MLP neurons of a small language model. Each row is named by its layer, matrix (up: input weights; down: output weights) and neuron, and shows model dimensions 0-191. Each number is 500 + 40 x the weight over its row's rms, rounded and kept within 0 to 999. Numbers have three digits each.
After each neuron's rows, "fires in" lists the words (lower case) most often at its 100 highest values on Wikipedia text that the model never trained on.

L5.up295:460587501507514559523468479530462540427554498519542509478443500538470540477541445526499527472547513486489520509464531509549520484499480470541567459566534450488472495443474581489485469498525515505539470472519437493501456574451516497484498526479509496448608534503462568510499471528506512565479515463449531465521472520518508523519454489465503453499573471631463586574444499413456411428498558502594449553486553503549500502536434476441466542483542535493508444490505461543541497493533502471499560475523582541502474532445520518495535427518539523507521463462570454495509463499373463548
L5.down295:522526451480486459545495507526424541560508499473553420482518435373471533461519475456540513508510530494498537489481487491475466496621460466477547549463528469514518483507515451433467487558520447451488456506568525502501526463540452465489519515391548493510469455609499467465489477523489544469495494510481491557532445453436476515523531464528498497514458570560531475551560478575586556485585459509444524560517480561486513535503488443504509429496505459577527484487497538490480517572490509405525524426517518490510543459526482442500496476521490513534543533459512515498492447482534460525
fires in: "the", "three", "several", "first", "twenty", "re"

L5.up185:470489496567439527457489501522481479555504416501536450477488452472494480462573491497549554561450561528481531493548451529472519503505467519533520441517497523547436492468504533520533447472456490467542522520550528469501509529444447482536464504460489450512455576486506479503536465441473446517523514591498555512520534529512467537495481520436455463417433515501492540510483501462544493470548492563469491510453614449519501514422437569518532478469572417587410514507493548534412541468457486512497549422452562507554541526505428549518449580569497477519478554518463503489566475490512493467
L5.down185:545493477469509455473486497548483458519498500467475514469515495504569513451515549510495485492530418481453479606462574466445522519434589509446521510442482502408511486448545488537494567544499562462484520456492499514522532570579560467456507418466417450458481566494484491490567549422490514494425504444499518494550481524488507556511567552516507449458557487530511508544432539485465432448495473452475535519482461594470561540546414511502452560488528466543552538491532498499509480537495497494484465508468523551468465490470541475431522500539472443489506523508536448573506454514511428515
fires in: "it", "and", "has", "there", "which", "described"

L3.up431:559555515464541559514517445478439486475465433451416459520441510465495512522521533515541478450552525479558499540528461467490482494486449471502470417462473552523512489578517437512539493475580547570420441534539481460506434568546455492481455547523517450505505559558588561524535505473510509549465494521506444496500489435451495521536505518550490453521522516465438538509497534507458482546498490507514501448527485521438482522459480505503473421495500435470503464526446496502559453589502565505452539474515503490609448623453551444539493515494465515482429505532509545527486412527581527443
L3.down431:505538500539431439490508471475483511476533481470436523442527482438488523476539500544471489506519497464515548486542576588547492543514474519503524533560500440502528552462498496476443618487532516499553545482488427514473497492466527523510461545529548472376541472484574434503488538463528474558574475567502486495492559458472487419526490464454521490582495509508513510507494510465469482489511466501517514410492440609556512415442508488493517519489497551540539523502478527527520526509510452454480440445449561456552472478487496511471489476463460507449443501487522436479533490550533577580
fires in: "of", "a"

L3.up71:492495458501484454548463489523496464438432455533548461501443484495520551407509410532593536472420476519518528542457507453510494523550495527489442493508456424546495541480548468527508516493479546533541456418535496583534519543474509516515530544541498494386472546537438494404506485496483522557607466512437509444570495469502481595448450535532546463498524465542536444492554523463463506487486479495464492547517502501477494404451503498525524515607503558551405545575542491487467480460498526508502490524511430485542504475482485539458528548485472472516430596536483450512549473547479505535
L3.down71:467579563523471427531477508528397549460513481487445483479516533533574402488475452562518425499529613570492495466523484512451482537492483565514530521535454442530481423571533493494433537568517491547488511443470475461542477466455484489522464453438516461529550532501444480490505531384525538506586527501500546542544446424513473504528473523439525478460484527428513543563490567500524531492513478440583528465527548489501522445561518485450524529503483534482521473543474516495537505554505480525557451543511571449550544474473572511499533525464535469474506512477547454490475502537457543437
fires in: "the", "early", "two", "other"

L5.up99:531430543514383462476445464486547545493466456470466510541478546575610524515488555504564481549509399475481510506471559406464512508461493509500499563501452527590540464539481540529516465511519526406519499538479502545513501467540508461532519469480539483495556513491419531436452583507511487454500494565532489524528454412509487510504428452509517465479460519490473514509570483549530421533480505546539536513498527535468468552489456546511474514486474499493446531482427519412446511546501480523435508447426493554471511449524517506530509536478475484485626557462525585503503488480552473568
L5.down99:466483479492450505510585506464487455518528508462513578516470477496492552536445480487532528460522447514536506545498507434507545556493528550545599499524444507532519498597523566466388518503530527457543471523479479480483474461544455495457532538477498468473489542521454514475499482493459493483563558562477546490519438439447477522489501503494528491500486519472526530480434464519446515515494530486573515487465491478486479559438463590516537579535452397518517544436491477429545490604460459497502516515458527499531509461428445482486523514456529530475557546521464568443526479495486446497
fires in: "would", "can", "could", "propellant"

L3.up40:537410452503442423485538536515513603439451553475447492463531502508499488463554415571468509544492431483530574521421533483458568505415598524521496565448476501504458468460491579484505559537495498489488513434558526446554479488456513411496514576493516544487488512506509472498458516465463496511521507548513514467544528472493528579476540540537529452526471453528521470554492505515500485550465492499487490494505486474558499489508474463523433452450533510506500535473554457547531563546568472520524516526528571496487525515531471554498498469476586477541485432540514553486449534561470511480
L3.down40:519500433557520480514546437520523452509537502449561439483535440469530427499505529535403539451502472442548504457504463449464481513497583499467492459446496471510565480574435521508570563482494518425545507513517526454546500480462431423488514482567531519512480564497546456504551488506499516496557503531480469521504534474439619539561534434530549419447536494476504551539505519476487490430537497497501573578484493569508482481486521451509485495347572508510458478475532505532529482574485563517571443566507488490456481482475496476502535466485570521502536520479560527529466448498504502517
fires in: "and"

L5.up265:523499457506516532491437507496500460555478383530494522533468507488517474560560578467482460507530440526449479531457497539520465507474551545494572477477503438539393480516466518430477507462487446493559556537505510499481488490449485430459509544468452470479472429482513491617444481539501546486580520554490482514488516559542527512462470452538539476511548445501644477513457530561547459534459426500434497493515466473468515507451537487424541516522495569474468570454544461492502507523430507527500523527553521503561537495443529508525501543398496491508471547483505496515489475466526458479
L5.down265:544514505485527464496487517426482508568510511472444499491516525565548478493411527562506386522538462558456541463537481478541573507535516509447513500514496550519540473452511486616513526516525495481453513502554518493474491492466547576497475513502480447556462544437487495470523491557500524452480491484468493465434511502514479609518535522512552512503488487494490476515515470558531454480474447467462488462505502566481452538494512502523444452520522482477460525521470579487539494589431550487533484483445522455459418546488460431497476536527570431447376446498552522520477536486525514461
fires in: "at", "of", "to", "in", "from"

L5.up320:515489497526521467476574497462531571457501475469475552496497423504493408524488486497447481487491528483490479559522536467502483552453550496583515569476577457552525523544424562502552493505444478552563426528476510471551542503474620442519420506515536490469464493458484573536484491565512428560467509527498542526524540481488496559510492515571564530486536545559568478518459521424490443473487466481500495500438440475430469456480492481507452479510520512445498506495529598512476535510438519507504541528566564439505495451520468551483511435523438404526556516511490531479494470492501593448
L5.down320:519513485584539497486505560590529510524455453475451442468555504511455452519545460468460536492544515501536433479489494477550508558468462504475436508483519463452566568537487496516511523435405485499570504471509440496579424499533538509521439509483505527427515521490512504535495481480456462545512411479539508598543505449422484510563503520493465561447494518521494494460496445519517481493504488478498509509575507473558498542527495515509501495432515507489490421491483493412454573460487522567482499487546499597430529470464499561557483459511449446514558537466440511432512461586545527523
fires in: "to", "t", "not"

L3.up356:536440534497498433460485492527458422463525485520469512533491514597513507470468538487508573515466500536503513489491543456459574457416488473502534464489531499443542511539489587540527480542511576467541417467500485539502440500484550489414539498488479524442480595491445506536563480443434537494585531498492496507519473533480496517485503523475534540445517452525469562590531494573533535460492434467475476598500469500468505517499469559459485498508502411469509547542451462497524446528505515490491567442504550496547517431432557490529513505524470532587492478453385510515546491486486610524
L3.down356:539462487494452506527434511523469496527574422505489524467506482461512518492516549490508488467424510539442505466565511482504546505563451449475540512484520507496549518555538525544517473501471510468568493500501568498574448491524514486421496474460433556494559603459485471514559434504471402506505507516485454459507450533500524518520493543537515466520478514617472471521488468465495463479583454522440452549496546473580502465531406457483530474542485476432546438499506498507557484495506527520498490488481550477560486555419624514518492507481500536539518494501538405489503518477461531426
fires in: "a"

L5.up399:540514501478499455461491442470588598461525423520443494505464468476508513498460517463432508521498558451462478515480447473544476557459477442513597517479566504484508518489553507497515492468428481516447438515534508490485439489500505470519489553430521435490416518474479505462444531484521501473483423483531525536545489557529438509466525556494552538507616491530492476502448493512484534536482469523519577402486531490544470485494529558512515556437538517558571508553575618501454553521510498517453449518550450494402466504506508592479465544458521491512555520508545523545558504506481510488
L5.down399:498529453476459545478505522463497498491545499469481524456458530480500561494496476458507508530509515479479479473470544489505542488552492577456458500506511581523574643461426519427577497568492503493560516512554479473478488523547486516509490474536494473467495526493497530482525456450490479490585492501515486554488500447474532447500456567519520433475463574472539517499517526547497534353582419457542594524426509498493516442438484467572474475555470493475535511511485451469470521571465506498490475536478490499549625478486459463537510529435518462540462535540469554579483484556512488492
fires in: "can", "to", "could", "also"

L3.up438:535529564401496461532496569497523494489505523550472456487471514493464533532539545509556460466529506517469468472477541533541507577494465461513480504473500396523438537504483513545446566535489479502458476514469495435480530525517531495480503546498471503479490470560521550511532606524459462431483447506480462396557514505480591522513405584438482493520378417495523529486475417541456462531599430469572480528557511475427458498535551493474497518515540446492434549536529475462544528488496501500540449503483450517569482482472472502540522445514561522514542501461510500558479469482465449505
L3.down438:524486506524452500483433552497510488465513518496485497455427450528506506517452511506587509508546426442480508499517504528450573593541523472453469473447552513524491528446492486537518545493483453518491454534523504487522549533567496542476480533528502532475449409543553471480455530450475526522493472503482531432461430547439623513460499496498449493499533483531517486467480511561451563508542507473653441459466497478453507475606427504514483467600547450532515513482494468504555534568475534527571500464498470547560494471507422491434551489547539500517574436465522525575500442478499550483
fires in: "of", "for", "about", "in", "over"

L5.up242:515545519461466488456460506488460496564488471492425540531489498467536461558504478455580492518486518465472550486487545559506525491526488468491438460525505546457494476471463555494487503466536474546440375521574435521528535543444563453464426424380474594486497504496535514526461418533523507559520574572422530396489484465500522505463477506496534618482469542500455491531599459440509496471455511525561492545534495503448471571528478443431455545502508543531488541529499439584435487524500558491444501504519538493530525467490527461512449500503524464475508469493432488460468492484503478488
L5.down242:453519563463477535539539534522519466494516467466492515538494513413488510538440463525498516496507490533516479566412476528496553473571491517501442500554573496510413438494543468524444457477473518514520461427577491452393465474523551542548536507516521462548521426503541576493519527513450481460538508493489415538475558531445513554508471491555495547462472492465482533534454498464474499474548523575489477475460527425509505535560412545508554504560491497583552540477506526492498455526499490485513446477522526572571446527525482459494479434488537562515431421524459572526501507487455461544
fires in: "of", "is", "in", "not", "or", "on"

L5.up6:474575512504473515501449454447444506493525458489501492509508524493460518586463460494576608518473491562520487550484522478452479493464536531551460495490479509520454502511442474519525515460404500476432459545509515570447556526549441475429464472450643485481483515542538503458494492467553479439528491506525456516479528528415483519487539533543506533466498502440455517516588441491518440550526503523506544517459544474475470494549526524468457466456474471539552540583545510484537473539451472558488459482559522513532479488549415438522491487536492409474500530487492464545550498492494456505
L5.down6:368495541553485483490478492441568515533544534566528514514465511518462528503484525521549380457446460518519517536449509557493516541562456546501570476524577553481578497561561564419457474441539488442549520518500448496518499442476475483499586472503556430455524443481481516486522494546430406483522534446513528401463537508505535513568466506512502501535527459483554546507536429538447521507495492491521520482484518488466533434479479514524475413470537475535503522513514529460571566576527513472523448457451461530496482483489530512485519487447514504503503473493512537524452563511541549515
fires in: "is", "was"

L5.up187:509558469475541451521526516550547509499470518490451504497489540485463479534578476475525524461455478437435518448438465468472485532457534522512480491517527574496490479456524589435514516497482509501424565450508467484538528507460532566483474501476522471401518511552493531541476494541541476579567552492579485416438576567579523528521485482474461476444479505533495468547508550457510541497511442569481493471487463480485429599493450509537499461495485499569510476482440527500493412514458497484528484483523497517493508467528534568473481539496546473516467512474552489534473604419517492526
L5.down187:498486504499559519506448518465519524493515538486541501540557409499465507486486524493512572469415465583532490537602434439545531460477433529546502527573473512498449488508518487502481478525454467448512453518511534496500498448526510548529501533472397444564570528469530478497512554512519507456461511566463468536508435465509560487418474518543504557501553441483458554488515468500447569405553557554489474552481518554479484423455591551480443460502553528458443492493461479573531540497543534580510489503449444501491475478480524446502513484428582523535534443488469488550502501552423444530
fires in: "of", "the", "several", "evil", "other"